config.yaml
n_layer: 9
d_model: 384
n_head: 3
n_kv_head: 3
head_dim: 128
d_mlp: 1024
vocab_size: 8192
activation: "swiglu"
norm: "rmsnorm"
norm_place: "pre"
norm_eps: 1e-05
positions: "rope"
rope_base: 10000.0
rope_fraction: 1.0
qk_norm: false
attn_scale: 0.0884
bias: "none"
tie_embeddings: false
parallel_block: false
init: "uniform"
init_std_qkv: 0.0287
init_std_o: 0.0
init_std_up: 0.0287
init_std_down: 0.0
init_mimetic: 0.5
optimizer: "muon"
lr: 0.00107
lr_mult_o: 2.0
beta1: 0.95
lr_head: 0.00476
grad_clip: 1.0
warmup_steps: 200
schedule: "wsd"
decay_fraction: 1.0
decay_shape: "linear"
final_lr_fraction: 0.1
batch_tokens: 32768
seq_len: 2048
doc_mask: true
train_tokens: 426500000
steps: 13016
dataset: "wikipedia_en"
MLP neurons of a small language model. Each row is named by its layer, matrix (gate and up: input weights; down: output weights) and neuron, and shows model dimensions 0-255. Each number is 128 + 32 x the weight over its row's rms, rounded and kept within 0 to 255. Numbers have three digits each. A neuron's up and down rows have the sign that makes its largest values positive.
After each neuron's rows, "fires after" lists the tokens most often just before its 100 highest values on Wikipedia text that the model never trained on.

L2.gate256:127118092163082169172173100140108061093115143145105097154101071073122174120144111154111100147134088171167160160169129125128108127089148095146088133083101148091094118136151091067071192130142107180168030152095104099088085051165164114141151138090102118161150124179157179090123091137120159093121155076169142094113108093156184140117133146081147162121113095193191079124162109111161120149105100095098064123135138128092102169174142107104127135162166162125110152135130091100108136204101153163151100126174071228137098160062145123103178108117126098139076148119110139229140156151173121162108119121107114178135060149137114092095110090142151110122129154195127094140119150158100136119127092076120091181147169158145135142141140121218154130175145149114071167101144139107149138138099135
L2.up256:171132069168100137165142152115063108125149113158127103168170109080213119064079161126149090158155096125128147076140153129164092065144154146198136098114102202182098120125138120123100136096153134102146116115133147118103176138125144149086120133160129120145200134125105147091178078125085125136126136104217107087110136107168057116133085107096148135119083149152131109126167153159120122153196137144071103153114123109086127185195161091106112115126151172135077174088065073117170107115113067153138117152175063100157180181119109135123095098120169157120160160122101152128123146130116079151124206133125082175146138097187092109127177082101137103111111086152141119101141105122136174135074165082160100158166136162113125124123172141097100082125160175118067085151128118175141182100122206
L2.down256:104118139099163143170154152098156168105133084151132090035092102103151135197160140154121135145130094144087190096105066169120081087098110074079116134164151190117133054163179134113121100102098098165073108152057095122140155141141043129150118074194174104129156103161105124082105103149113116128109091145146109052109180162060107138104136196155142096125174153134203105061123139118154137165172081167164156133089215165150147109089170112150112133094122087161166157106150101151067147169121137173131089158133149078096147105221089158097107164135131096113151139125153081127137176091122164168101117107143095071182163109133154113117148062158102125151124128122111119137132156140119136151156082157159106152137180138150186147105089172137127179138081143133091151090158112071113109174102128
fires after: " the", " The", "The", " res"

L2.gate158:155141105143120118114136146129203078105152096118126154132122110126150105104144122126115185173129103172096090152183128156108119090110159159072086106082120071165115166068111138144127051138125188156107143107133172144170116100154101111174106157198131093146202130130175080125110170090083035085116132066103109121129125141090174118104128080132094137157090149098130144097109117140160123130163138137187144093083124134142150103139076110086126087138125143122093132105149185179186053114123095151117215192053137132135175140134118133138114122192099146111129088140130103130145119150143116095140096132167091131170138166196100106107130138104137116156120178137114108165189151144112148089141120203085159149149149084180094078090131116161107057126117138139105119147141131116127113153095153
L2.up158:095111127152161166122132182123154179120141108129171147166088132125180120126142124084077154186125122149128101136150111188176125123155090136130143151130137124152167114103190093141151097094147124210153161091177160138085111148099126106148122164106137110119128077121163090223162094140137151118127167076076093144170107130129160168197116060114142079179141123057192138094046129123113126114141140166109185098124167086069122111128121115080094092151170072089155087092166141098089135077092142129087142160121116043092186154211109099107110143180085119150188089102060132144185137135162130090155145120139095115129097173148155099116094089086152113163124156123152124157162101095156121099134126149144143066132157123137120099146148166153094144142160093144141111131148118112107128147160173
L2.down158:146120083189155138094165097143084149144147137121122090156162105119111126120139122155101125102099117113141084017133139106155118080128117115187094123088118107120082131129094083121114108139134110122145121147106103118059109125112100149132114055133176135131119152155102112058111109119119103110166134154130115101105067131121142201122158123147158122117066113104093109127086122104155137133124101176176128081101040144152144116166114116187142164193084062095151181106155137108142225127155129159123129185128099143106154132119119186149144077107094145114136144116153219175116144151086100146102121085159137095146128162148159140203112149131118092145133146124098098136184122161107112133178156173115062092160067122147135092204147149142143131149130125124155127071118108146117125187102119
fires after: ",", " of", " and", ":", ".", " from"

L2.gate1023:105129123165120083141076114110115092158130117125073114137080136155060106114156104136171131136138194109164123167183137149095099155151117155097122154108146135110086102166147064104136135144092151148149084138106094117157102179157102158119115085178089132114151195170151153149051101146161087131116148129081131111180126158152191128122128139132106171145114156157180082117173086107114154163117180090160114196133115162120147133069183139150132160141167099140089162144122137102094133098124186138184158168111139179147114156139108103109162127135177113105160093149161149130069115099126125138132125089113152125190197138140183109135198144206141070156127097114130145144108147148122134119112201173135078115110059149125113181111083125152168115128125139071179129083207164175114113113082139
L2.up1023:129092077156185135155167107082200116132123159133176121057121152145105191121159160155148131142166094114141084114186074093118118097147161216084133163143133117128150178085083129146129154159181097145143112089100138105119172176128112099096125094126101151105143165086115147097150103117114140145116151114084137111163132147092162150120078109033123098134094098190086132086174041147177152134116162142156133097102118105200141134137130194102146094172134161125127128129164102190188118101132118146078132158161092097133116096091192097113124168149172085124098143117175109186154164132125067042111118096068101170126120134100135098073164108179122094100143157171145089109125077119171133122098094121068105150143155148149101130151064147100147198140160124095106164129077141135141097118171123
L2.down1023:141082112160103118151166133150136150171071115064107091144126126137093187088112132196144079072113162169116097146142126117217121202104141129101168120114123148103160197137124132112108125129125178111170071145129152162100110122097117100103127116118148114119167195145078121120160185169131148188173083127135133124123121157155079079184103072164105131110175122203128133123125170111140127157083118084116142083173160167109156169134098125152111085150152116119142093135128133199125100174136108117153136117115098110115070099121118094130132181109134072153106097103184079137121095145160138090123123105100144122122127121097199146124158155162190183128146177077145158122080137123158114153098096111163148135091184185171164134155115117090102111166163139087133188155100172140075150136075145
fires after: " the", " The"

L2.gate459:146070125117065109090075153129138092125159118119115132086116071132143111165112159082084099171161188112101106159171146187127111115157100128153095086122163145114108113177172107121121123161047125136114104111193134162127136146122142118129208141189138094138146151148129092119139105152108115140069132131127138128059098131091131095105163163145137166129130162162087128143058149096120067155125150103130157110160154169112089189183091124135106127142152169126092144069183143129119119113116110150186134139104106040106116103159166161120116158162115172176071121094145121155188135117109108116125130173103056132107180139159091173133132125124165101114127173160124105126058170098128130189170105172105081151156137025157077079172134138119103087132096183125103116112125108124104123126150183
L2.up459:185098132129073138112233184128057121161171055147143140162201147121090138133125081095108145112151128132108146098160203113141154143171059116075133035114077091067146094141147157086144127143189133155157126158176108176102081117167127094131116072140095087126171146144174096140121118097111076097081097137165148102138136132137115190114122110101130077129151139224147092150138106060096140140141091094101150140146088072088153148163109075085092117118142149143103099191149147137089045174101093143184144137097141118139171115181162144129125157165172156107124079079177132142104159165112136141125071162087114091134131074210107101133104140130119117168126147134123133131121187128070072109078131141197137092182147132166045124182084146125118097157139161129111135092067114101095133087192169
L2.down459:162170144106139154124096090129086084151113168165107108078103108147136162142118120115070158109160163124168088131089167102183129105070144140158175149158119103212170141144155131173125094183104114123179143151082110154149124039145123097112131162172133134104154101050071120132155099152132128101088142139142126175086101143106145164077152103146068090173128121077130139162125160117133186110199142157152109080111153133132182122171081093097161148155142178152135125061124108168121168071105150153146131123174089131147113117082147143147070147179180115140157141066173172122111180094095102094167147105105105169094111140173144121149132123098199166078129142137120095113089130121108082161087098139085070121164203037126147130150141171118135128124142129146082096057177166154062130133064161
fires after: ",", " ("

L2.gate855:051157156134124168135091151139122117149083165175136138188090145177104174164166149163181165091150129074122139158119094082085148152109096195117128138161119087083133111113103113173091155161134103167154134122107174118113096067143138171123128104106081133108095168125121192134119160161104129123210085147118119189183156118123155110124133195162138151145056098100139151135155084194076135103124111105126069185116119087138096176138160102182134132140174142027165103150071124119076136075137141138125144105154135166081144106086139106129186127128112202153111131147144185132176128156186142142142130086094122145126144145093133133122128168119187121133135108122121140095181123121112146139125081127152118141101098133088178082160081120153114111182125163158179126184078131116100146095163154
L2.up855:127079131154110130160126135102180091138102095095118142118104129121098113088128158081104124181096144081156173150120137155124140123139074173119115165063155139136177114166119155144095131152127112104133086059164113154112138124109140138116184124064082138112081128156154147121147149163107134111147101137154200090136078193131160057093126146137129147107102134077075128148127119195166082146106158140120127071172143173138128109068067104084180142150137150109126122096084148195204119114140138146146079177150071070099115206122141130111137201160151164110101149156110103149125132143182155110120102076071084089158176155111156130185131096105126166108179144111154130108138123098090153119114132085095105127129075169143133133158125152109137062133086137109133161091222142119145159105173091
L2.down855:085215066158128142101149102128189086076124154109147132147115124180140119099169133134122174092138168114103109170145117117138166121153111223127174070097094119081138125108173170112123141120129155148147115083104182109106139087118125165096119149164095129112108128064142178098113158197097119171151080102125117140108120219127096135180160147177098153139169116129084112128180150101112138163137157066156142224174111132055104144148125112126128112129162089141146097103142163179116096111100208083115129121216154140127087120136095118121159115159106141137144113082131164084132176146109123155138127111131110129110169149135163177163124154128124118085136115138135142136117102149178161142081057145175162157094120156126123106103142124129168092116147146101213120121161120089099161118167127
fires after: " the", " The", "The"

L4.gate107:114174095177108154132155101154130113143143133124142158143124139109164154126102158147152089156124092124132088125164081091158152097152144176139073171215112146103142120156136070145074182132130122215118132121206161149111123133087134133131056145124135048085065157112136119119142140195116128181111126136134130113115139173105081103167093154118092152093136096153142141128130123136092191093153160063103105179164141111111156115119148109129097107153103127111083140135102072108080094183160117160108130132189154113158129154117131157092086157180117148155120155140175099135063156142158149161076131164173158145124084178178094147157112139165176161143143081139085174117149140191172125092071086115173083112097041122117096101179128096106176097108116207134158137107167133127169108133115117
L4.up107:088090173195136072132167114137156132080125167076156111072168193093141190120153102186116152130102109152156121127177092181133093125107089148117107123183162148136122174091107103114175127098093178169091139162122168164123171106100141114178131190111145145129153107139154115102146128195108134151114082115129142119119104140072094058129136137150133112117088139121154161186149148139066062206180115131124175163110042145111126058135164193178094087179104143111167161157139132126119144202138140158094171115162103139135104128135104148086118130119067060095131117159099056128059094072154092076084090089153086136120096118091078066096135112143137117172150115120149139117185090195088123158162130141142184132149109079177137107100174155132136101146136135125137124082189150084101139129158078
L4.down107:166088181093158134104131085105145115169077173119143143119136150156097105156152116100139102134148086134145158144141145114121126125090101116146162122057168148195127110142059147163160100130126160123132058159092057174115168114162197095176075138139134099115137126098107128087104105129123127098106075091096138147186081096207156071113119100090108127154146105164105102130141095106104095108153094137137117091088183157116154129088178167132137137138106184115142108172186145142135145129106196126079132071102091180118132163109091096160138143098126165176110133107177107135109107144161082092131123079152145107184117115155042097119102108140178113138113147153127138159154114124143150139166192105142149138123103097155168153102081144106139174147180122150088102163134139177172184103187134
fires after: " the", " =", " a"

L4.gate943:144118118097119194116127176155140125151147169122127057149126175170145170136100097089174134158130078167088140110122164148077166143164181186135103116173100077198101142158141085089147136104150152073094114057060134084119131120142137173171147121092081113132134073162130131124141129142105168121126154131136128156181073126105189119120182104153166097138119097099099159219123143131162171111131186155143156134155144172147174112119119118134146071112061090125093148126110137141138124123127088198196174098146122081162167090230130090157124133142186108129167124133079095116145095155142127073137132125123122108115107143095159085079189170145107108115097165117092091157103124090098139107161138109146074159111190088172135078110106103062082126079187108127139136137127125136119112119128150
L4.up943:147154118205140118169091163090122087116189129120127094176133147080105113107128175153147213177164193198081108139137155106164152119135122168163157131111127162072094131120154125137088104173151170110115151087114106178103147204089142140192066130119124102095153081109123086158142114061155154074122125148110098108177148131087143139149197130149124172095123128127062088139138135145135070116098148114133156150154158134163146096138155066084123098150124164163098052147134128148107126161135144110160155150152153138171119165222131171195162127109138162106099129162065107144126120119097105123144118157156137133152145107140053141162186164119150075150119132140166136141122173128032138064139159131136174106119141128114139109099123076103132138094168167175145150172131102090119167080114143
L4.down943:188159133121123151148088126171109104119144107173082130062115101129114126089186097088110106152191155138082144142110112130113193101166098072130141129085144109103116147129134032096089153140156152165148161176127174191145071123087066102139117077170080133143139066164133191074093088096111142118154173186086134061157116062146060156148144169162099148112141167149164148168154074116114137168076082162164178102117062104171131149110127119191116099129121089137096108109081082158148118077136178124156164127106117121112188132167150146089106118116157209115100089145141085144113133146149093154124124151093189132095099097172173145169086108130119086154061164119118081071107171093137151100100158105181115124093196102114202148115177135066111099096096131104099130161118128095135123128100112
fires after: "\n", "-", " who", " Sh"

L4.gate103:167094124135017126119179080180121104066066048080140129134102145132109107085221101120141129111143140107129142146157115106122080143119080128138127161186102140075110085147129078132126123119131074095116181140116135103156135064175144161135110152108168104058185128110140121113137208118095174127121116156182102153133150118149143158153117112150134118136144127095130099146189108143120121122126127069103084160153084130151144163102154101183129063145112122098146116154144153100129065083185122169170112051139126162171086109171084188107130140140168071138085163147075134110126165108175146150163152073123108144116193116117128103160132146150152094120104122120116147102189081077104147055053117101113135096138168158156148155212118158157105097123153095122126134174112064172110161135144188
L4.up103:134142074173132117102170134130123126113100176103119138081138113083114086106138122107170121079159106129108151165190137122184101149135135180124121063162140153083072122179099154155087146135132082073192120153110149149179124113121064113167067117111170111092168156155071174095139116149102115136129101140157168126151112112146158170167147114110095164124118167128129121195180167160134134102073185128093092110110086134090135145127132087135151141160113151053119139076126157141131143194094111112162120157132133191081144174068099169145180115125134108098128164116188100118141152056121132202138158071147108143105137133098153095076160103116118140134066113141112170103096179154101118085057107137145168108176228130113088181139068130151128148154113089130124102123183139103090117175144147
L4.down103:175145124061148105121186130091156136135137167146132141107084149093209093190143167109162103187154059097182108132074110140104109118126143118083113103140175120156136126149157163108120134123026142114081087144144139117166146152141163109128100117103113075124089140135135111165105081135114110142110215125129108120112119170130157121116199193111127192132140143091093109088090123095153099154160188118150157104146173095133111147188104171158159114124086118173114126117136109134125152131178144122188142185111196098223149159090139098101151124120111128189152095152123117166175133075105116086155112171218184174103091153149205165147153087111147116034163157095109144135094158075144091138172100153174118130137141130123131113057135146148166143081105157142152114125095110101101116129169142
fires after: " the", " The", " United", "0", "abi", "The"

L4.gate937:148088139084183128132191122105169100158164137114136154070121152138109146192193138091124097110095167143086174127121166099144099110128037115099057143150175168167127079174110121090104158133121151201075121114140058116139051163153099105159152181138139154088093125131143144068172098140166176113139111117126162168114131117127111112080153161131204144133041121079078124130122174139128136108038111133112107150124116138129085108157098151133143160105154114122124102114131103137146148164190085160112167132125068129079176071177110082143131117152192187142175134114080138142114135115137178125078164124125172098194181129099114102132154108142131139126183173134145151135099083125210101163177149161110100180096176122125184128103143128146142134153109126105108116131113104120108092116153131
L4.up937:123193163126138113062102147147110149120125163099140135143177101122107119128149109095172106148089171134175103103157114129168135138180113111165054073097088080142148198194071157135106110211100200093165112150106134179115126133093138137147122120153092089147109157174122145092111139156171152206150144105187105069144119093114114158115101138144064150124146146164041123137151154116135132114161097108157076109105130164127168160157090152161111158131145114131124085127135154107144114136112083108154122149164122152101106098034086085127132122150160163117115145112178092132097143202124131167216112112147119182106071126136176103177173169171105087132184146174127187099156139126122111151171116157129081141098127085128097093131150130164119141110122146166105206100114171133127153128196154
L4.down937:128058199087111167114147216131133111111116118139110202100099131078091116191152101133148143114133158121118138132113114118150101093085133122158149149134170085100142123121119125103126129083156104140086192105148171090178095072107100092153147105139106101103120091145100142149109046084145167132140121130106157130126146084124146151108116127108122242120121126092208140136154098178176117088078155137195161134108103156117147154128146085079191097121177111124167119109131106140147173064095127095135144150103057099107134096171123156093121134118162122174225069051094118128118161096109111099109133161135194131115153152117103162164061131151181118157099135117148166117119107123105151152132083108181132153136179162072082164129164081132143184189089098122083092076101129134092124096120140
fires after: " of", " in", ",", " from"

L2.gate473:107117146113093134122170167116119161168123113108118081125112098128127111133121137126135115121135129089147166108194104114181167088175123089070134101090179131123112141095006163185152088126146121127092125115114104060122114152116130070131156101140104205056178121113105117153079085139176147141086105135127074170135152097168077128137126116128094124110137131177159072108131093141160153143176091080078087123080126150145099125148098127158142179129135137108136097154161130124088138119121119101137157167106220097091071196152151060128080158189115108175061101067106206096088137129108214180138097117099107147167137127157156127140155145148083132168144091139104097143147141178100142224204146114148156137123140113125139185086151112108138093075118119090089103103074158128116140126091096
L2.up473:183073138120154092180140109197203189168137181129099120056135140123108110118063142086150103106141126064117136148164116084127138123215114158159168163112158136113104148121130149118144047097133127113135102175105122088139145165116128141114128111131136089113102199106131115093163131131148134094109197142106177100076111133085164161142097095167098092110110126121173134087122123155108156164142100156106092107140110129053142113124131152105153176119134132172156109104146174135131124136175109094155218135057134164094148123154142132075151223126102137110088136167101097138111104128158090069140103148066101123159173080133132149147115116062082124121104121126151108171123098129094090118161087103100146137064168140099159097193157098152138117163140159127155152080179120138116085082126144
L2.down473:207140137115103147149140153144182109087100110142069140239134109124099086107181131116159050101173114155146144123168133134157091160098181103209159129234116091112139149085139085149174106172118118155120157133121094124109130126128083066142129084137124136142130109143118137177105128140124156177141116160196131045140149174129129135205092162161072157106118101096128161108196161143095123102112057112128146091184086133111124114120152201079125096109086144126134082133147133116172065139105139148169119150103098113146132116180137082094103146082090127090108129122149073108126125138085148124088113189158143131108077103109129119137132146134144110125149181122063088123146141124138111125061129125132110105219118109177136153137182123184112163171128140112115090153144169153126126096131091
fires after: " P", " p", " N", "ş", "f", " n"

L2.gate633:141019140129100079092101119103134139171127098104174137119077114138131110133127114107174094175085061142137132155116098150123130076151161084106184143114103099142095111142114123184143108097099121139114068134113066121126144084134153129189193060148119112126171163114148196119072157144116147127122121119112118101136116131098103165145162084121130151161129118101137070124110126077124139152080118091104198094192157079108147116121154087144075151152134052059138178139160142098036149190142157108086100074108091065084139118121095078126113112149104152110098129078093179150155131184140177171171108119124123111141118227122197112175084125160165090089130158141204099092111153121130114097100115122132121165133171120119063115147199098142108136075107100148073129133117098115127104110105149
L2.up633:166038097099075149129125097098083152140107155156188078149172157135122090155164094134195128134156060118132137147102105134113131126116139141118180111068139088168123139149094117164134125138124093084085127183123092113088183149079115149174197098192083148132179070147094129144132135181088116123087049140093111130163141144099084134138121090061109151159119116071176141125122121137119102131103107099109111154162071066042124182135131166132088139102182116146142151126130089097148176115123049114096083094048121137096155143125111120128080160126125158096097133123077144158182113102119169158166063141149152098128101145162165102180132164122104130039156132144139106149115112113148172174110138143136079140146145058111160167100095116095165155084087082108140079141081077199131163125153182
L2.down633:100145168135109091186106153128152114119133142170163090098119144103162150136159068168099090091133116143171116084156134146097113136135098160156107087173131114164181150127153115163111124175125137159152196112131150119091143072058149171100176134149158144155164115164114186140143124173064155166099133171132163098138109141153093122154151122198151116158122156142100134151151114133147133094112128121134185173201157107157153133101088120115125110118098168113108147099154118130133060109143216157152096179112122124111134136181116106169097085144156110131172026120165085087139163148140059135054186082124165121138122076190131106161100061128066124153071101186104162117120174138157066106122101114155182126090138143149115145089134151137085136189115117167088097133196109137121183170139191
fires after: " P", " p", "ar", "P", " R", " Ch"

L2.gate441:114076125159087152125121080124095131098111125158105076137097165167136142181110209100169154140135090104158134172228127135158125094134161134107118155167120077092187068141122126164161131090194139180161134132140154149150127068216107162110101128149142143107165133171166183064133161123115137129098124112110138110172126096114114157072132120093153099103160162150131108115137160158147145163159153111102115129194074136109076224172196116115125113109102195105054110130080100103129087168070103167097083107170070187132112190157152113147106116101161113099089128165102111123158143145108141163116122155103145175129155092148132113139103133154130145125094113186127166124165134088116119131104108143159152165140088148122133130129126162080154049152153096121188114113153140067105114147142141
L2.up441:065095151205129080134136072146077150116100101173109136178152157158096124161095143110146107114158076125156107109102139133108067069113111156114128108180134094062127090167161066130101150098166102126099076073096100116177140114186114137109053108132129136088173156102128243093078161079121124103052146179113111159191160199096074159143075121126135119097122114142132067124158125100146122091127127131081134127116103114126058220188146135094134141069105118131102096185147094151129136130173118097056131136133110145135128147095152121158070111077180130164122116138117134154118117149143089125142134170100120104110158068098119119113133102155116133152164134107159156145073075084146132101080131090136145128114060123131134157159120137147122127175154051105145119052154117130157098146124138
L2.down441:139135108037194094121146137120134165154140134065158179129185112096127132138153108145119104113121176132110104134109106151130154181113160130124111113109143178147054119110124164094142123179160117097144102114154116121143169133068103112139154066099101101150163153076125069159112129117149117107127162142088123135087108144162153099184126145162135123157138068116070149092140109070112097113084101140147140158084192094125115043101068068154165153133097090090191117122157134170089148126182164144110136121118202085153135097068110140080111112130120108152157127143160106171103117064148096133090106052140169112091133156130101137106170192155100082107170135080137107193112143158058122108160158152072146134078161108152144131107083151124135169096124126117132155156124113140149072139090148
fires after: " the", "0", "ar", " same"

L4.gate640:150181122126114096128125163124156127114178126125113145128028180128058154157090119146136167100080103103082132182113193115150113170138117208127120141120137121145114100152159099087143092119103123080125144088134131083115102193156124131091181187119126139144115095126147140162122192134152204152131115110118134128144095125174088146132132199151148145101117102132145132121126068143123150157081113087102139119127132117136113113085167058079128126099115091185079130154109193155124116143175096118105156134137155188082128121174118149128129148091100117101177178131145104130090112149150142169141168133132131175170173113119126121153126111103165191087146171098170118105121140106160134120146141220088072092104133140206081089104202072109149129097158087120186139088193160086062096114141129
L4.up640:150110032111144168118109178162116162071114125121109168187177198116129132094092114085093113096172126135092148112098174098147094175152055124132116119172145118129100163119157140121123137153117126076117133096116116114162146157096154112087144078137119099129146201080160079120098063110104076130120126110073120138121170153122168165083164122086125128144158136096146130144158169103120086094059066127175181095136136106143174126200112160192121099112140140137129110150110115129120129066179094128168129147099098186140116131177200127155087092119173111157136065082163180120089152097110137135110160102109127122099137146121079142161148106130075143152094130151114156170074146181118153082116119142088151172086122075141110152118103098071114110154142128157159098102105155147156100106136105
L4.down640:093158095149087100136181148093127105141162107168139136109111156083095083154107089128132075126188128108155086125128118052170150090103111144156136176143135149099151082129104165098139069149185093102150094105060101158123124095130124125184162125158132136158124181153139141137154161116139136100114131117174166176166094096140113106121169155063113159149189100102150118101115134093150113160112085156130069121045107029105110120150122093095156145097159116127140132166106141140091189107114141163153112141156160112161200138077139136142176132141109150132118123131106141164124088132148175079115172100149129139151154098190084145156102138050139129135111130081127138154127203163135162145144089158171176120132114103153107146081151060071090105110118085127169092057152150080107099142056162
fires after: "\n", "-", "or"

L2.gate65:117139138141135149116119122153115062095094153159089130142087123146078139047109104163142143073058169136091093119099173154139186134107058137069127211165192184086132145103126118137126199145111131159196072100117124087101162129196159200148157136126160133137159147104094165088168123131146126143090102058083184117145115099104122140137132168178157197140113158110114159120125141137140114118032080086083122134098162088084100182162121142126165118112071159072118206099100149107102178178152138136122103128139137111147173155140176148153137126148139085111116154093159142130131165157136117165085124171152141150092093156179080131093153156130159067149125122128062120135110122162173160124119082084086094171129093070073134118159100134107149143097127114100087118148100182106137122085067149
L2.up65:092093145142092131098103114134115099106145172112123116130098187126209134122100151179123109097058115094124158087095126150141113130150089090137152151134094135098135153171155130161145150177095083077076200131040148095200137151124147162164169150116133142146074153084142137049116133131115073158083173103118200178162109164137101121112103122149138175138116148125132132130106112128110137110087093131125140065118079085163155177104138169142119142129111138110185068095161149165162077117133157130196151066089144101138140107188084142108158115112126189140122142137138111163150059129081130107135144178147181126100125176103068188038116163133130096202171125062173137130122151178124208132151132111131142107103128128127124128146087183150117139119134116097083084139158145109094136081143168
L2.down65:171128085116125116115122155186115122078120183106169190117157209088125173148134198178174103080072139140131175146126154154094215114121119080120085165190147126105157106149176140105161154107113101199139121079099088147150141130135149167145151160136147134076150075138088137094116151172179125181108188119208154123160125116146091118146105125129112174109083155184173168167123114072074093121098125065115209130089113127105116133156177118146144143097131096142141134137201056167148090117103154124155154070126108167085189157137144133166126071082176131123144188135162105151095126150150071120162114167153116155110170110165094102102155107159156124123133130075093102140117148138146127117120188115141132124127134146150126119133127174093101145159163083098127144125142121124144206041145147
fires after: "\n", " the", "|", "ount"

L4.gate167:176156097158148144115096083148124161091084174133099182108128154122111123112169172116173161164142196136124152169144182146127178153128135188112145115174126163194139054122110132148130099171157143119116109163113156080097103144117149144143057102178146114126082134150111137091172069080134151067113159091129115172161217144179131173082158135096112179150121147128132216166146142135111175120151081118090131127207163071096129162124119110139117148119102128132097140142183122115107102143087137106160077107136115136125131165087156157144099206133115161133149094155103102100115144087108129108153094070087121150122094150140155121136133169140128098134109093121131071211139063187105004153140180151180133114091143111125103137121153088072121139210120186110179138169159119136160100159204183
L4.up167:119136134162160120106070143176127109144125169055122094104163106095159186123156200110189158096137057125131130120117059113174165125113072111131078159139133071136126131155085145092131142140080158108100107137130116162125179090114128114092142147105128143115109102122122135081126071159147133120076123179077117122079088130144206071159122170078090127131154144152098143087198182120170126087107159178131140151143130142098130146117134152179089092104151096135132137126121113136122133125119108138101098083135106115107096124114051156083175119091155178117107114137167085120121173159137135089120142103156170098138077109104127113147181191091101145198177128120113151091111088084116154155142112196126105168102116167144098172107061071164144122144113181159129159119151125092090130152126152
L4.down167:151121156098174154133091118113067073107123190170131154085126076113081090181091185151144127139079132065130089102166149142134130103157128114127097119100179179160116161226133124099098103090124163096118184148118103136137146161105131119149051138092113135191116121124171080074113143126159167158074117111097128154108103092091173120120109088130121121134124189100154153086117153057176118080130094135135163162082079101154091075125122037162163104187123092185045134100126100118118139177139169226130115117102130176166159103128150091165181092159166141114108078120162176155138064165125129138151113164133138147105070119115192168155112097140121163116149159121127144163125112113147085143141177139147126175117163134135107101125098123149189111162147121097097154079117186118125183124113159
fires after: " a", " A", " I", "A", " The", " can"

L4.gate857:100106101149114087095097180119143145077089162139139183122083111149111177158192117186080151169139097101094151166146119110101103066172123139133140149183110060129098098163197068117101162158144113136144180126140124092138094165117123084066127120107095180193111152166134145119107122158138098083072096108197180185089148128166127136174107141133165109122176148129185123125127132123144135145148100133098097103123125156080097169169090054156108102159171167125192091085124137167093102138108130092147122135167186149122172146131142102132178140121076121132092093134086133165121127207083108112174162061126117197118165105057147111103094181154152126122141176145102102115125161134135111143115101159105107159123150111086176133167132123105147103131127109101086072130100178087122156155128147
L4.up857:155066082122073142161131136075142107143180119144134096160060143056143109127125122138131128090114131102075110122123189161154119083084147102166080176169103110143180153188136105149130188126143087178086108115130128124167136124141181138067142185144132167111123139161181148151146075114121130135147047131163064107063194163140163110165128120127122075095162123123134119106149111120107072150107123103083101102163117088084141084099100110147187130097171173059139132135115171131155143102170129126165110140094144070173156164112151112121112127131129135087094159117074139180154188145126143173122092158117119089106098173110107087151145151090146102162085181168137126120100124100139149113165122111090161123133151119161122123138058152144144182120087164112085066129116145072089114115113112
L4.down857:168126128178183157149153131126094154112113108149124147112121113111184196122104110130117092137126140117154111209128129119150089121116102131129116107119076097173201091124138122127128140105128121120157081114094135095111233102165067110151077163143105142098120127110062126142107148104092107145093066162161162148101128136112116100142123175198145131114163140059101122165068148152025150100116132106095130131102139125119089149067091139189083101170144112099074154099145179107136139113120159104143090095120202101149118094123136114155144090111104143178177139093140106164090115114099086107121105156122057188084131196148203100154162159110107079114129188147087161118051151233149157094095070070128136197047127163119088170172180116115155135139129136060148135076097100142110159101160133
fires after: ",", " the", " a"

L2.gate764:137136118111074112099096114129130128152073150139153157139154141152101111167228082236117150148125076117134083128096165116123146124119175157163084155125141134131131137087157159117132171102124119101076131085041111130144122176151133143134087140147147146101115114080139065059183099068129179194082156174114137104137138155107161136199092107157136104154111163114154111101121109112158097083131118077111141086130099109131140071138098147146116075128191115134105119178127159169078106056093124120091158199146095170116174106157148106126092151075143144158118092158118083141111090099099127107095102121105124092135096138130110119156088087140139168142106106117119140148116133122037117126167114118187174090078104115080115145108117122131148090176124105151098078099148123096139172106161123
L2.up764:152098089118104072117101175057078115158174085174110084125120109101112074095124131158073090119106146133153154096105086141111173117078166113146118112099109120110124113094119116101116157089179090174054080129163106150111164071112098023115141134148150130092126171155189101149142180126121151143047176124119117166150184158101135147166070172153117120110136150121160143147112137099114132098116125172146140094140133135150136121124143132059083184178132054152157132092178185176086162125137228117103153116111111149129119084126138110112172126108151101151150104142168180142074131128097071130130158069141125145199123112143133086077130094163140146160121132118109190206185128099168086136121128131147144099136130089137114100148059138114096064148125098153114103143161137126160136107104123
L2.down764:114147166101056131125124065123097131131109103133178122166153103160096185169137107172094181164096137119142105139123102096152120122114130178148097076172071159179145118152167122161151153101110131087090129141139157099103151166175098143139084150174146111091127142131124127118161074146117157213083110149174165135146120144136081118128123106149087133100094121118162099126150110165122178124141217068070155186140121126125120074090110147132093080127164161099114057151119118083163129136131099053157120143149153114100167121140112092100084119104145122117123129100107072053127106114112171149148144130130055114139105171115089160121156155105149116095170131119127104141118120130065134146103099080144090103107111080080161085102103095120116147122136161118125108128173132117038176145172168
fires after: "B", "b", " Sch", " St", " G", " g"